Weights of a small GPT-style language model, trained from scratch on English Wikipedia: RMSNorm before each block, tied embeddings.
MLP neurons of a small language model. Each row is named by its layer, matrix (gate and up: input weights) and neuron, and shows model dimensions 0-127. Each number is 500 + 25 x the weight over its row's rms, rounded and kept within 0 to 999. Numbers have three digits each. A neuron's up and down rows have the sign that makes its largest values positive.
A block is one neuron, or neurons of one layer that tend to fire together. After each block is what it responds to, as a language model described it from the Wikipedia text at the highest values.

L4.gate153:438468548547525533439506524475530481464497493505497496494532485501501520490468503521435529469505505461481489479445583495506523518488492501498469544492509488473498487496481529490470509498474493485514476538479445499511466490511512494459510474482449499508510484531473496533488508525485498503498498488523484472460509512467514500515515462491531475480454502488526514501492514476538502462531
L4.up153:529498491521511524510516531489529520521526514468458527509516478502516501546499536492488452537442509511510520513467504512485494443457498457485508514502473487534484529464526468492507499487516484478473453495465484491494478480515465526484487492519508494505469475514543459519488499493523534561521552462480530518490463483561532480479498471539495530487492474492481491479474493500480483481479
L4.gate238:448480496527486492532494496523507502433478502491482495517443486502511517543531451501480520471521508544490436522486514508507445554464499520501520499527521524510500508533505477490490496491539503502492526515478529469496510524501516491446508504491486479491522463488494476513486484439500457535506471505484530498494504529543503509524474494483488516510470522516467500537509521537499509513484
L4.up238:562492457443515475482506570467475515488539495538501465491498527499450509497478529502492471495520507498535463515462463489512493514518538508513514506508532478523488541497489516493531495510535487473486524530452553505501448498478491510505496507507462471518534534541453481486511531494484478480492524476467507512498498532513504526493508508522507516498496494519502459498508496517503505490520
L4.gate281:490521530493507476497481495483534522493491457496473507496506526490491508515516529497506483510495528507540498508505482502503492507494484487528498536537488480521437480522550451554477533466507521490510504507514453505476472512514485494516481488500489468510498510502486440460543463498475548474514504485501523540524472571495495503513523501508473474521496541474502525485486472503499509498512
L4.up281:497470531498480513504521470525538536452470490512514492476525492482471501498491507525494521467506505553514516500463469557464495521494486464536526493512477479500494530576538513481478497536460489499501538482522466527518533505472495500503504471545490502469487547543479511554469458507488495504489492533485513509466540503484506542525516469519505501460486514468516530515512488507528532462489
L4.gate294:486470505502473521513492542498504478424538488506509534511449537490536450482511487487490519487512464512462466525489480483499481488521512524455491499536532512507505497479456480499515512513555492484492473506491485497452446503522532491480511545456504521511471517475507475465510499462468460513449520481521505447522588525520483489483447467520534493498496532468498507548461447481502484500484
L4.up294:525519536520517500521510524485504515425538495458506512496480514465526485463502468517527529495462504485545487520483480505500508494492472526515508502491456474490458481476499481510481506454482479569505494463463492511479528473495559481469489520465561493509536483453525480524497518516495501522514506518489563553500555505504462476506492496454480448484481543475481537486441511498521464500526
L4.gate435:523441491475501518479501524528509486466490525466480488534493472486492495542510497473476494514448489481513472546487526508525530529511505481476495521511480514534497503516518498511514477479506512510533508488493503495503498497477523509465520525529501501533493496542494540443482548505503540537502522473513457508472505504498506510528522519472513519502512481509577519514489485483538500463505
L4.up435:498506538492481491518507502537513492487487470483518458508541512510475510473478480529479499507483472496544512476522476493467443536518469514511466517485496491519493476513514489499503453477523487515498490515481451524473491534473464517503525530459493497507488484443519481517496482519522508470511532519544536430475525540483526489461478525528498477545535473527516499526521543475511487465488
L4.gate547:510482492481524485460511528487531491458494494514506507475490462507514513504464509541516511527489503520488472515455512502539535468510526507519494499502499483489526468469543517484465508524518487520518467478514473507460483514528462553466545504523493469528526492499466495489519535521525502500490508508488532477510487557489448508483508487476522465506515522457475465540471509492539505496501
L4.up547:468518565526512511552509538539510458498501477523547473505494468508488542503506488500477497509435465484491499500499522492490476441522508506502531509512457494505461484548462538484458511519513498485542497478498471498504519500499520507507485497423502531510513470513525462504531553509474465515470536505503511537474491506501506462485486480482534530530522507502465497507478483474501527559515
L4.gate628:505500521486491502525540487470503537509492590476480483504488495450495512522497477490501529498501499487490477496518494493491514497502464467482453496500460466483502477519538470479469539536483502515481532501504492497509474507495478506512508483501538496518541502502507505506442515513521462495522549480478463522521512548513502465467481512514522532514491484461531509486468521442519489499503
L4.up628:487468523524482460524538526505517480475435491518471508505472446497463512500484469479521507500465507503492544487513528537486494530490472525443490473513532461513525476505491481524518487499527509501512466527521514502514490523481509490507489535510481496489529549482501502469507489505525474502480489492502489476506500519554488460505492509548465481515550496505507480533455441521547512503487
L4.gate643:512474508533524471500492518475499536463485505493481521505526504457516472470506511529535512496487519465540474511481451504503499496514490542537491469505488462483470501489509501508486488475512532501491485517503525477473479480472550517491482516470518507508502541502505493489493517538514490509550524521485487530513486519464478510478536473496484519572498505481543469502475534546517463500515
L4.up643:514470484526475539493515482522491536488491493507499501549487500452457559466528504544539506490489479490504455481522489466499475476481511513502465517501485439468440500499480501493472525496510528433503473481530475485483492525469539479486493524482514526540460469478533526510482491525499455501534505512498527503524484476529539488488497466530513517515529509528474487493506491535525493496467
Description: Mainly "born" after "[Name] was" opening an Early life section of biographies; also life-event words such as life, died, sold, signed, resides.

L4.gate58:474516505507503554491499456528517496487453486523502516479481501546553506500491511507477496511465516503471523526502514504505518493507501488529488544450475515476508575501455477495474504488518521477532516472501494504500528499514479476498514515506448531521472455514469480468454513511477478519518449511493505473500468556503481485469496508486509496493538506511540479497476473526497493527532
L4.up58:488484473516535520494497489492475493477475508472496474533505489499517494524478518532450532522499478479520451511518541516504464493506536496488478478477537451508502462501491481501500540521516453541488515488547539508519513508517503463511502501510462507498507511524528581509490458492488503506507533506497511497459472515486509508508500516503467512517526510500509538564518494521497519527481
L4.gate173:545498510508530502523453478520488485500478502517542472486508517520502512498479499475516459512534499510526484477507475457488532471510482480509494523486540448477500476527508467459573458503473508490510540528499460505456492505479518527489506506517465519523517507482497498503510487484478513536486503494482510485445520457512457519542519522522517516441494499491556483476528500464493532504500
L4.up173:502515475526494519483507455496485481528513491515488472535518481492502513518475531509499512501518474512536469505471493539545471475503533517498514518474498484463522496548514478542502491510508500484483490505534506524490470517494486487490492512484504518493500505528512526496521513473479497531444510466500534490517472495515534548536503485527512524528497505510543492513486553521501498521480
L4.gate184:553475469481501510503458508507527479462505478513493484500473552468496480502504457458507482480520522473528488500513459500473518478480477509513502458528501476507482503514535472478492465494512520550479492467506489520515472532471511499495498515471433503519548487491483516470448461575531488509516517484452499471480508511497466525500506462483506473486540520504460538550499513531518504510515
L4.up184:489479485501496475491505495527540496531515449543462450511519499459478528504531480491484474533495471467562521481464499526524511506487464506475490509532510500489500546530487446547473513504475451510471481476478491513529530463467465463515452503500542492523522493515517485514451462540545483471497511542481497500518497520536505468525503501472507484509537487509462464529504491505488495516491
L4.gate269:512475507512518493471476482501484512470531464513444472476530488513503489479470547547479514484493506496468522533505531472504484526486547501503479448500518515433511524493536517527489487538516485521506491474499532473459506470511492506509507477481528439505528503475487479503486496505484526530534508524521490490502477504503456454497495480510529492474490483524567467521475487511506516500518
L4.up269:528494505444536488488482461510500505546489504489491515464520522511505523457516547496488478489487495466555533508518456482491485508500489480509470538504483471518491481487513509528497501488473520500500509447518517465493491485483473517514497512510523545517496504510518456493477491474498474450530469530529473491497532492522518485500479530453554530523466486478515491535461501463507537500483
L4.gate303:505479514504500518489471553554447483539509481517468462499498506458509506489516496507484516485508491501491526517504514512509530499566504521479462547520525453500472500493501478534497523493471485473478510539490499498484507517477498474566513514552508487540467534439511474493486495507506486544504488540510500529495501531520476478552484505483493496489545500522482554478495478496488512519531
L4.up303:550487471464496484434481491491516503505475503485450453467502486485455524474509521481462513471511465544511491493491536520525496486504485521491526523488501531472497483486526540489495489486505496450464513521522538541485506488488528472524460509496496517447499471511528493495497514542542476528497472485482528510518485505504532499486500537453518529510532524452486458528535507521502479487487
L4.gate543:537452522522501529526500533506490446514521506448487499507544471507482494463498539519508538530505443478443532480501472522524535504496493504540548493475534494490467450503513528524519497491498440479482500484500516502518453489488465535479488517471470496552505520532504509471502501532533500500478502502522517509511501548508517481502508471476514493485469515506512518457521513466507451507478
L4.up543:528459466491498504514549512475467538504461509488520514517538468500462464527460507487466518512484503502543529506462487477500501479488519486515515493518523480493513498499476500487531490483496465461559503459471466481485497514499500526524528522493477461506492507502514471452501491488500527514504487463497505504521506509498498549524474500524561469505476466565498515494492507497503515521491
L4.gate1002:521497517531510483535492558478509516463485483506575492507505445520459523492511500493456530513490525516499476528505471517505545492505542447502496526544586481477470456489497487505503488485467488528505509509507494480553436534471470513451487485513495511510513546471559517464535478477512480490494479550507502556479528484495460512556495485499459524499527474528495524549467520481510500491532
L4.up1002:526490525496498471530491504473510535518484482500540516493526520529442516508546470513492507516504453514457466500510489563485484490498546508492512480524500475502482456511452506515457516448451503457507507506505502486511490484487486545519488493478514551498513494499542523548469458486530474494498455535508493528532510449478522536494506523489497519498500495495503470508514452454511529514487
L4.gate1007:524486508513504512535485531523475505487439496482464453499484504526549497546474510507492539451471494501498461499530505529546495515498534507528515552490525432542532489478510511482535459481480498507473484511520505523508490469473516456493536539453492512486506481468467500452511501514513476552512518503492502472474500519519431485545479505485501503487526520534507486498521507513480522516519
L4.up1007:522502493503520516473531517477501574487539449499519464492513507533497510506466542542464542468480470513521519527466466507506508479520490466533533517487487473488508506522522463513521516531511517528483485477502558489474471502519553512537517467506486497533504501525498496548589495523501522427506461529536499513479520526433481496507491480529498514525491517540489487503504473496468525480487
Description: The first closing = after a wiki section heading's title (== Early life =, === Actor =), plus sports terms like cap and minutes.

L6.gate205:507548488480518515515490481487485515492462482471515492558515518478484504536500539511520486473486474510463482484476514495468490512511470502525499478471539508490490531526495482485520525539515537525520528484479499468514538480472495481526523480468511489528494492534474537463489508484493505488492490472483453554518539528497486529497486518558477539498532474473488503523494535469479506478511
L6.up205:486489508507497519472517500486461487520484546516505466542509474541472474550476556486474485483506479499495501451493509507508496503513495547485476515486478505526510498510524474512520491537559518476502523499468527505483505549500459476513481487457476502495492484513515532447522513448519503512521494513583499503485489481494477508474505517525461501500440523470493511509501500510488502483499
L6.gate430:502515469463468444492500493509495538513484513503499496511482500493481510513529528520513520501484500506516468498486528504534459500500446466472512503521524528484534491492503507508459520476465469536466504488483443496456508534533444523489438463504570512503476452520507490500511533556496424517466458534540514509453542532504510522504502529518551498502483490527488509526484489527508468470508
L6.up430:483504455513480478499475480524509491513496534463497549533454491525530510526517470510509481500473497485507520515499521515507549485515474470529492519530461465528507497479491495472514522542493500478489474460512466484481495516475487498488473460501520534496500513515528446473516484563516487489515506515523487524512491484508492511536546480466566543484474460489515454486480483503464505507487
L6.gate852:518488483495551502499479504460517532459509479496504469525487505506524433500461488483492527490506489496539466522479501510522546414521457521484497515486533510519515549481507527529473497490540478504463479505484548483498474520538503419468522509523491524480505506485523455474508536502484467469515542477541493526454569505456504510489489480512507490469497515527513513536493507482518499472518
L6.up852:524518479480510487496499468536522473523471522497514522457500510528498483474495517494495496494465518488500502454502502512482525480494445548526477536498487483516475537501495520520464507452502472504476508489466521463465498530511510486495532477484513480501481479488499547513504501511534486516501522464479475545465536513504491550547475473520476501510480483481540513501507479479511512495547
L6.gate970:470474497495502520490536493523452523521487526503484527511486525480480519496490485487465530473461506497552464508546479536546517501480484485505497535481533481514486524513493547482508482497481513521504477478515485482497499483521496495485495473508500519495477471471517466513498521488434478466530478474539489478484523537487503517478500526522530492504511469522533526490506540480526524481492
L6.up970:459472524521530494477514531493487542458530501498508551506503503458538496502473506508498518519518488522529510484421560481514502492530459516522487507538517525518495540508493553493506474465485430510520469469441500517479467504493524486483520477486512510492514476537515472545537512519517500432491495488492487524467520514478515481445480489508495495494494479512524510521510482486469484455526
Description: Past participles and "born" that open a dated or located detail, e.g. (born 1951) in biographies, Portland based, adapted as, released on.

L6.gate12:477477481497502508488497489459476531464500473441499532493468489482521504501476511510499495526531514502502477485519489537507518472454458474555500502544532487501503490505497516527498510512496525503483523515510503537503527516556503505520475469488488486527497497518493467510520563521503571516551458440461471523493510543513498529516523539524505495477445485548519501495512499474474539457510
L6.up12:488522520475517516511516488448539520485541510538480452526470528495472494533499439494506462517492513522511495512530503460504499554467513531502513515521501493517487455536514490532521463513508491492465504497529499486524508461468476533475548494479502474492531462475540507467518483489520493473509529503482532467506505475495481466494492527464509481470518537485492521482560519473491493494493
L6.gate458:499524472511470512517534496489508502506492539493488533484470451487534501464469515507469501487454527530510545520463510523478498502504503517489506501492514493497487495533532523519481470479505489468509467454492512455492469505487485521483483455493501516494520510449544474494496528513479504514531528535470486554422525531466475443488507457508524512570498494539490507517508543519481515505518
L6.up458:490497476468483482456569517486508497537533467520487505507495480458471498503482511456461502497504498508514505498479480505480501480466491529454530488480541507504480521544518502518515490504484514488551478456523465538488521450479508522493493458510461546467518495502486531542530490531471541493490508510539549513494473516471533507504489464532505533520501425507491495483522485517457536531479
L6.gate652:495492499507470507474492478515470493528490495535501549520506500502500472538505436504512496486500512487499554507490445474514484494462520549512512451520492468506456535502537477484513453509467505499510499467507454534474518468508502484512520512537468481509505476523493516466519510494500546539491500498526573482481487525489483512462507497500457512517523518491492491509447519476494527496511
L6.up652:507461530504486525512482492501512539551500514529494481495507486498462523482522461509481516510456485531449519522473534502486489494537493463457484492475537490493485494496505501519448477479535453507528512472538474525551547464477480509503500502484511477526500510490528477468500488545439485494550498493520514522533462510521515486460486511493502498504544464449531509535478494495471512516475
L6.gate753:497514499467497494463516501537491521495469551494450479510493513486520512531462507510508523471496508504473552534487424486483469507471440459509499491511529488526507512531510504481471519510546490508488527469465479512472504517524516493481494476443518484533456474509509501498509526538491500523532516502546510497511526502525531489503449528534490495474517506530492488546495488500486483503515
L6.up753:485529472517476460507504505479544544462523485510472487494476506519501554499540506512491455473514488499519531494490471505528488467485510492538514523460524485491481534517520505492473523505490500456520532487517498528505522539482482488517489486488492497501511512557530513501511513506508513509504480471537503474527473547480499485492491537503461538496468504514538483487487477511529500483481
Description: Mostly the first = of the closing == after a wiki section title (== Cast ==, ==Early life==); also photo in photographer/photography, and the modals may/would.

L6.gate231:475474495500521504488469486484509510524491543442493499500478507506522483526451499498549446525489528490505493464521517503470509484489530510487500458496422487492462497468526548526490442495510533511510464529464475499493510477485481522468505471557544496547514473465514505488475526555497485469490433469517498523456454519507472445497499488500508462497492547496569485478461518532497502520472
L6.up231:501482479488497540487512500565505524516495502475516486467518559470520504545540534513553483455534527477497484473479492491513474481489550501502454487473527476507528460498500475464477472542535534461536532475489507502524542498488516524497477485527504510533463495503484487504468466495487485484549457461472530516486502469539508508530508517494533502447504443495523430476469525503512544537513
L6.gate274:511462509526483536444491542485522514527530478523447465482515533505485496519458484556527489512470478490452479524496512508492502493474517520516529482503483520465528537511566531505494476476522541500462529496488503526524480476492468516516510490489498503520493491508511514477481518501512500484490530495510498484450544529501496506521475480498514456449489528430532526481476507498522493526510
L6.up274:488503496475501486469523486488512496506470491479518513499532469456497534512515561548478497514463508565512466480493509502486456459460504487541478483463491508457481510533530509492483500534542505520512514459515526545501481526492554520534450501523472464492483501514486497488472510529508514506527497517502484505502542495494513496483497435542494501459543469502513444496516556532521498500486
L6.gate651:488533502486473546513471508477547492514539460482474497511475487520470520489546501466484527525450522482497514500509482516507465503471514488504503465491445489491518464534516502494490499499498526470478507495478505483505490476448452519500470486520528491494536515555504534472444533536479484528511503535511508482446503523472505469474530495538466513540521494469528493491517523497562471497537
L6.up651:516464521439498534543498464512529505465429508495470500507503477484511539534516500495492539467492486482510487546535513459503470536499467508478517432509496480467515538499538511517485502494519518521496521472506431499513507501505503525483524470514507482478537512529483503486486537489490513525497498509499485482492537527512505470501480513512512460481507462505487529501502507464535481555551
L6.gate923:518488496475571488458490533524492477512486497499494473497501518533485519524508510516525492503476560513527493444516524545478490504465494511499512516446513436487511469506526489504518527516505481487502481484501521492483537489482479538479505462517483518507496470480509489513515536498478485490528505501527478534526482527477490514514498504525500498490498511491461528524503505536509545491544
L6.up923:516490540492530498487530467530550515500521514481528525475515553453530530504498470480507531489484502489511508469507477504485518492533503555497573465499491505536542513519525484479469504474452479551502488506508485562517537504467529478468479453511553491492517492509558492515507489524529506507515551477517520537573510548522482451499469498518503508466533465448502510523462502482532516498507
Description: Final word-piece of a multi-token surname, mostly English or Germanic, in lists, rosters and biographies, e.g. Chat-man, Carl-son, Pip-kin, Mü-ller.

L4.gate95:514510509536507507472490491492492449451463522511502475501481547505482510489467501525565498506518490457537498538479495490489443489460527489542537538543487455453483486512536528540508540509550514514486542540488528472542459450452491508503513480524496500477497472499530500499499503493517498539509482508442480532520493540483475494501489462528526481504498535515505502476487514527556451481505
L4.up95:524511500498482487522465483475489504461476531511475467502489489497489499530479511456487499478464506529539507502458520528530460502549499492499525508508467513506504539505564465507516509492498530480461484518496496477483493485501490491492467519528511490502483477530490487496465512485480483530478528527502470470432443501454504477530517511478485480498454471533503499491495495459527444528536
L4.gate418:466511493484544449487454509521535497494471478502508511488476449476541506500473477526480506525482503489555469514477503462512474492500508540477511500512494474516460489504574460449521501501524494534437508484525522510459509463503530493507544497485511475499534460524502512513456518466508520531510489512489508443500493496455467448518434499508544492479493470508500523532477460498487479494492
L4.up418:498492437468443485501532527517469504465440492535477530508489517535513499491525525496470483486486484528506550515543474514501492521524557574520473480453463504474536509516531493516478513494535497468482469495530482515467509502491505480488529467525528450490519484505448465495475501496485534500486487465465488453530514532540484493478500483479545492524472503510516447500539519511488484475509
L4.gate590:504490463535503497530497477483462484514450513520536491516468488496500515539497517506467475510474467529496486489460505476496507509478445543488483510505532452462559492485494508486475485513523503526514513501499497518474508501483494516470521528497511491479548526498471482460495517519526519501515551524496473487450475555519495480529506513507527499476547520542538455509511488470510524528523
L4.up590:527501527518522486498501483500500483520467495475482478493502466547473489508488494481520473528488501498524507498526504513450464463468501448511511507471501475495462510466515511502497500504517494492513527496498527483498488470448467450488502521555506467524466505474533518457459492503531547510520497449480504508477471493525486470491464485539523472512558492486541488516513518526484468499491
L4.gate640:487499470511505488481527482530503514478504493489494495492521480499511486523494488477501502466491506525516482505509464486457468491496497508516492522481463462480508522513508550499511477483515506503457550471518524427527465482491486506497501521505516497487522499474486489502495534503527508501507474502514502515492504501538425511506477492550490499505508500472529475483476538543440494487537
L4.up640:502492515519466470448503503496488516534534497506485463560490474498458492529481516493502524548558557515499483496505512505507473515492487533477525502515481474502502461486552436525475490517506519493458467499479474533536500474518507491501497515526547464525493510511502554533500492478529597488485518513485482457527480510492540495504485463479522476515541528542494486485503498489488466516474
L4.gate687:496504499507513501465529516535499465493509510446480513492499507526501521499503523524500536462482464476521468497525543515480464510457480499539504468474439527457457507508566509505487515517497500528519502536482512482491509535474473504493525506486524489510503481482494491492502513516492494514492466490476519515465474543518469457554502515478497484508478513506488493490472518517510519506543
L4.up687:488513537516499449479526503496546541503490482461492460528495490491487507487533525497533494481474487488537502568532504528455513472556509523459528503500505483512495528495498478515483539492503534480487546465500529437530504472505473500503492477530509509504547484476493527504500489513515523518481494551509496466515480486465511456468517515478521517531498489489524512493521504553496531470499
L4.gate751:508519516492531505475514531490457516465483499520477488468505507476513502490471504450493513469503545481490490512507492467484482535502495496498463483477486531498538514529537516459546515477486466543523498494512504527529462459507460489506457518526492540471443515491529498505524512474509488525471530473516508520462483496509469518556509542512511495470502482478484490526519508495548512491482
L4.up751:512513524531485467504541487480532538509483474452518500523499531486497514482476492494501513550532499501518538528546471535480482524528499482491527528516477517490506505537512457494463462476463515530465498490499500507524484494486487489489520459548549458511478509499487501530475505497495503534527517524485475489509470534497528455490508492492463489507519495491515506489446473485496516494516
L4.gate814:495519502488544495512520513504500470476532489510476486485488506505541503493483538507484519508478499513530461509502540500487476503484464505523465491539474503503477490507506500510480513464509517520499486517504480516517487495537507493538529503459521511521440473512552475501494502524491513529494481469501507483477533518535482527484522501557463521488493467506541490469514511456476462508588
L4.up814:496513444460490533464488468503477520473489545522530507542474506497556529489486534498482519499516501495530482535474470508509530546555531457530480494501508457455515493553491539509502534473489520476487579519527525540503498545508492473508515539474489531473522511469467557497492479519461488505472462478492486459486458469486473515487489457468531523516467527539520501503523455525509464492483
L4.gate902:518459495493524484523504522462504499497468515494462519468549537504507498471482537500516488437474488498510456506492490530505485532523481505451494470467504485526516505510512521510537459509518507493510450511460517549534485504516472528460558529502491513532548445442493521436514523515523508524490512507513551533477488511511459539489505489522487521505527510536501504465508518478472491499526
L4.up902:498510507480504512507503502474514475475512537498507477495471513486514465474544511462520515515506532506508469514477469506512471517478473452517494474503494457492496472507531517496494485519482501519472544503523466460465482492506491526481521478478476508484521544513469497496480469519506442494508549529521512493520540479513505580487507505476523574518508549491503501533489518494495523498503
Description: Final word pieces that complete a multi-token name, mostly surnames in cast lists, tables and name lists, such as Pear-son, Chand-ra, Pay-ne, Kings-ton.

L7.gate691:509466527479521471510490520494517504503496520540489444513485482543497497503469500511476523492495543499510495472511474473543484554480527503478489517487459504522488457525522510503482460536516519514476492449459515489470482498497481486460513525544514509521508499482547494454495497505481549487489493480526502535513468541473484476522457466492484481484536513467479511514506517526499466475521
L7.up691:499452520525518514465504514503539480527513466478522515507532486502423482497503555477467511439513545500516519503475491504521481527478485565518515510513503518480492489521480474535499452502503510503490471501460492507482552495497472514508541519542513524492497501475508495459501491481499552529497456510490509494501433510497476488504471495486547492493525493475486455456484476537528509504507
L7.gate868:519493516499527543509529466560454503507492479539462512519511514468507531504462485511491566505510541520526514537505456524529491512521514475496487512486516500495467537516492490473497496531486498554514458479506510461503499528537491485489490521492503531528519488481534498416507528531488540524517525518504531495487483526469458478545452480522504512471530512520550466490492553506515533483481
L7.up868:516473414473498533467523472494549516458499489546521509499479500468499503476475528529488537492481508492478506510518496498523525516516497512507532504438494517482518538519503496530471478489496489477537465515472539501514515461508513492562488489447489505515483485505516543517506482507499521499494476515553511501490495487495505472546479471513465526455488490462486487472517486540462519547479
Description: First "=" of the closing == marks after a wiki section heading (==Cast==, ===2000s===), also "=" in math formulas and "+" in UTC+2.